Weights of a small transformer language model.
Size: 10 layers, width 896, 14 heads of 64 (2 for keys and values), MLP 3584 tanh GELU, vocabulary 11785, 104M parameters.
Architecture: RMSNorm before each block, rotary positions, untied embeddings.
MLP neurons of a small language model. Each row is named by its layer, matrix (up: input weights) and neuron, and shows model dimensions 32-159. Each number is 500 + 40 x the weight over its row's rms, rounded and kept within 0 to 999. Numbers have three digits each.
Before each neuron's rows, "fires after" lists the tokens most often just before its 100 highest values on Wikipedia text that the model never trained on.

fires after: " |", " (", "3"
L4.up259:503513488516559513560481492443475495441513466499440472503536428492531498503572461477444505491484481522516521486483466469489464490487520512458544483484505518476528487499451541557476453533486474496412498448525455474479487521492553542536470564578546505484491449470525567483506580499379512537505542537520519500464514556552484480441494519575438522485458449520508531469559470529452505508504

fires after: " F", " H", "F", ".", "0", "H"
L4.up2477:444609537516551516567494454449505524436587539491447499505516515480525480489432525458525504553550526503469438505432467504534559454494423470453501492527490484483548489597419488464473538488502468479544510482493488448451469537550519513553529477496579507570525456435497548507416513475433490474450473498534573488482536541562539480497413573469491571531508496480440453546555544537441492553512

fires after: " P", " col", " p", "P"
L4.up1076:398553453475569506471481539465507519471494486513525515497529471438512484525563469511526511502551535482552528534502497505528422501505477529541448516448493517521601500503503478486506444511514501515533457504505407522563428466541541512442471558480487504430447454450512505542536525441453475542515459479465507563532451487482497448468495465506566545451444545528448543486507494443457440661559

fires after: "20", "19", " of"
L4.up2592:499451441506459420569528444444523503424553502468473448537524495558427487446458487501532514481519505502502517463475527438506482438472503549585479465460560533555466567501458518475492531550490446504512472477536524456523530449503525443572544494479435509490463525444538574592500492494490484489486504491453577492474516500458494472530480522455479473480485484464502530484532520553475517550504

fires after: " L", " Al", " N", " F", " D", "F"
L4.up1901:542511481461543530460557461479562503555464525506534484554525473558473482451519468483488431475453520419500432512553506518503444502510545550522563460488548482436460552460490566509526495545509488531531530503439486540576498591518566442492447462542477510435416463546517503503525541425576553598511537410541517466538497478498528467490502536448525529518547479365457463462488435447483549487520

fires after: " sub", " (", " non", " D", "D", " District"
L4.up2294:569473491517527469542433448509479474534516582472487439530553568518456493539486532535468531529523487575483472489527471441550500396526469472481534464466482469517528480544479481575486481520524507542514518483486479464532463484469593496480421562534465536501430480492491478497567536520464474586502513445469486524504534514480514529475493557454533385523512446479560537526466522482496505471506

fires after: " H", "2", "h", "1", "H"
L4.up2481:515497487462526499488497378490518571496543490587581474485500443460511443513505493491496542451515507470553456472473495533592417490435502510545542468553494539446516497440505454539456519542514487534485526469481481525509475418515554518594521493516506501513507544535497538461570505485493472520528457498418459502505456494511489492429517604457469526459444510524496546410512488504545540555445

fires after: " |", "0", " Azerbai", ".", " Russian"
L4.up1438:547436501471502481519476492450436580487500472521598506506504570509521493538473490542549500478496505533522531459495485439521474501465453469484434498530538483573470541536527531519523559503554457522510537583492535453551425451511603457534469532476478453514415516462479520500467607485480548526505526515422495541500486522522522487492571524505513469496533473564493580506531501526503456531514

fires after: "20", "19", "16", "x", "18"
L4.up3166:482472448490442470459508506522524475427511487469485477507513555513516464502531491524442514515468511479418489551526524471533495404522598536460483447490524519454493551531524503513545509470517493533459466452451547402524530452479494491566494461489404463520456454439500550523520552536515499478478520458481537580483517476560477510546512449510540469472463517591457511474467498531500505514480

fires after: " New", " P", " Pro", " l", " pro", " Haw"
L4.up1548:598511502458506486547459488465533557506473470514457484534568388608451545443489448426489556499462518434539543455446554498460434482479455464584518518438469544449482462486469528507487521418528549521456389500538447500510496509525465477510501491484507434461478460505498447540592534480510523524469436467419464471449475454553481443523509491535509550487513467412530483462512454510510472505491

fires after: " F", "G", "F", " G", " g", " f"
L4.up3102:464543496495551503490524495465534462612516473493462494513513552473563543477490426524464500534498462489474521471509489477477417555507511481485559518435498471500509515528471576475493545561492524480525559494452585571525445473467507441462542483560512515515414518501475443411578488524484576480544498476432564450513496562468419470526443505505509443548496554442475505526573492487521465451567

fires after: " N", "-A", " D", " A", " G", " T"
L4.up1865:490435527496537533496446469496494525611561525454517524483485515533502564546431538473487527497565459511503449492556512531523526427478498534535468519459510543467555495477504465476495533551558512523560461501534508498583487590410450499474481475453508488433528479476460504477467485498483589537499507416486469468480500527456483416470544546458508495499549553495471467395487519425506425499496

fires after: " H", "h", " J", "H", " R", " Mr"
L4.up2815:440458495481595465516570462503515497466573530518491445536498524524562495498521469494551549484546510538466515505451483488535509482506456560484437483497488534508484509537479454577480453516470512499531497502455528536511506489525498448527554532499506534580521486382472458453497551503428500481461470467467524559533484488455529454531497474495463494546459471491525501480465555423510491554471

fires after: " ", "0", " —", "1", " |"
L4.up1967:534470453486592503512492539439477520565524479482483484508525438551541526464556506538425516530486506469454441533467472518547541413457496493488476513501488530420464529499483520525519544550518512468522495539467497495472491482430545573487483532482534480543439481455477459467429525516486516556453488508456548578406476484507592483484570546507524484578509510490495497475438539525515450534494

fires after: " D", " p", " H", "D", " P", "H"
L4.up3097:440588456543555510540405491500507515499487461509528475480503523482470556520540504500555494544444506555548508511503503559581480455497518508600530460455499532517541517516486447544458482555560480545519497538504532535568503495468538566492509505457529503531489450449508433531488567497474484485549435494400487500486474512494484453442535456566588531477470466520382473397422502479511484533449

fires after: " |", "1", ";", "3"
L4.up3551:581506562478521489475571528492444454524543463436433485548499468542485500465453546473478495505506516529522526430511475548563442492464508469505536479552489455535597501495555445544511482519390516477551453496482454469514453524515561550531427538503505532485481516428538523553554484493478530608395508457523535471419471540466478476478531501528468450509484474495557487594452510550530508494535

fires after: "-", "S", " (", " F", " \"", " D"
L4.up2738:544534487536455493492561518502577495524538471558582509528539457518398496536469424425515537503420525524454394488447449466522446434472475467516541482511541541511466489546446524414558496452526528482591563578450562494553508452516530483503490490519437490516496469537424464428452584412507482535493594487422555497509517534513542467441578523484497523575484512462447498446495470477444512474420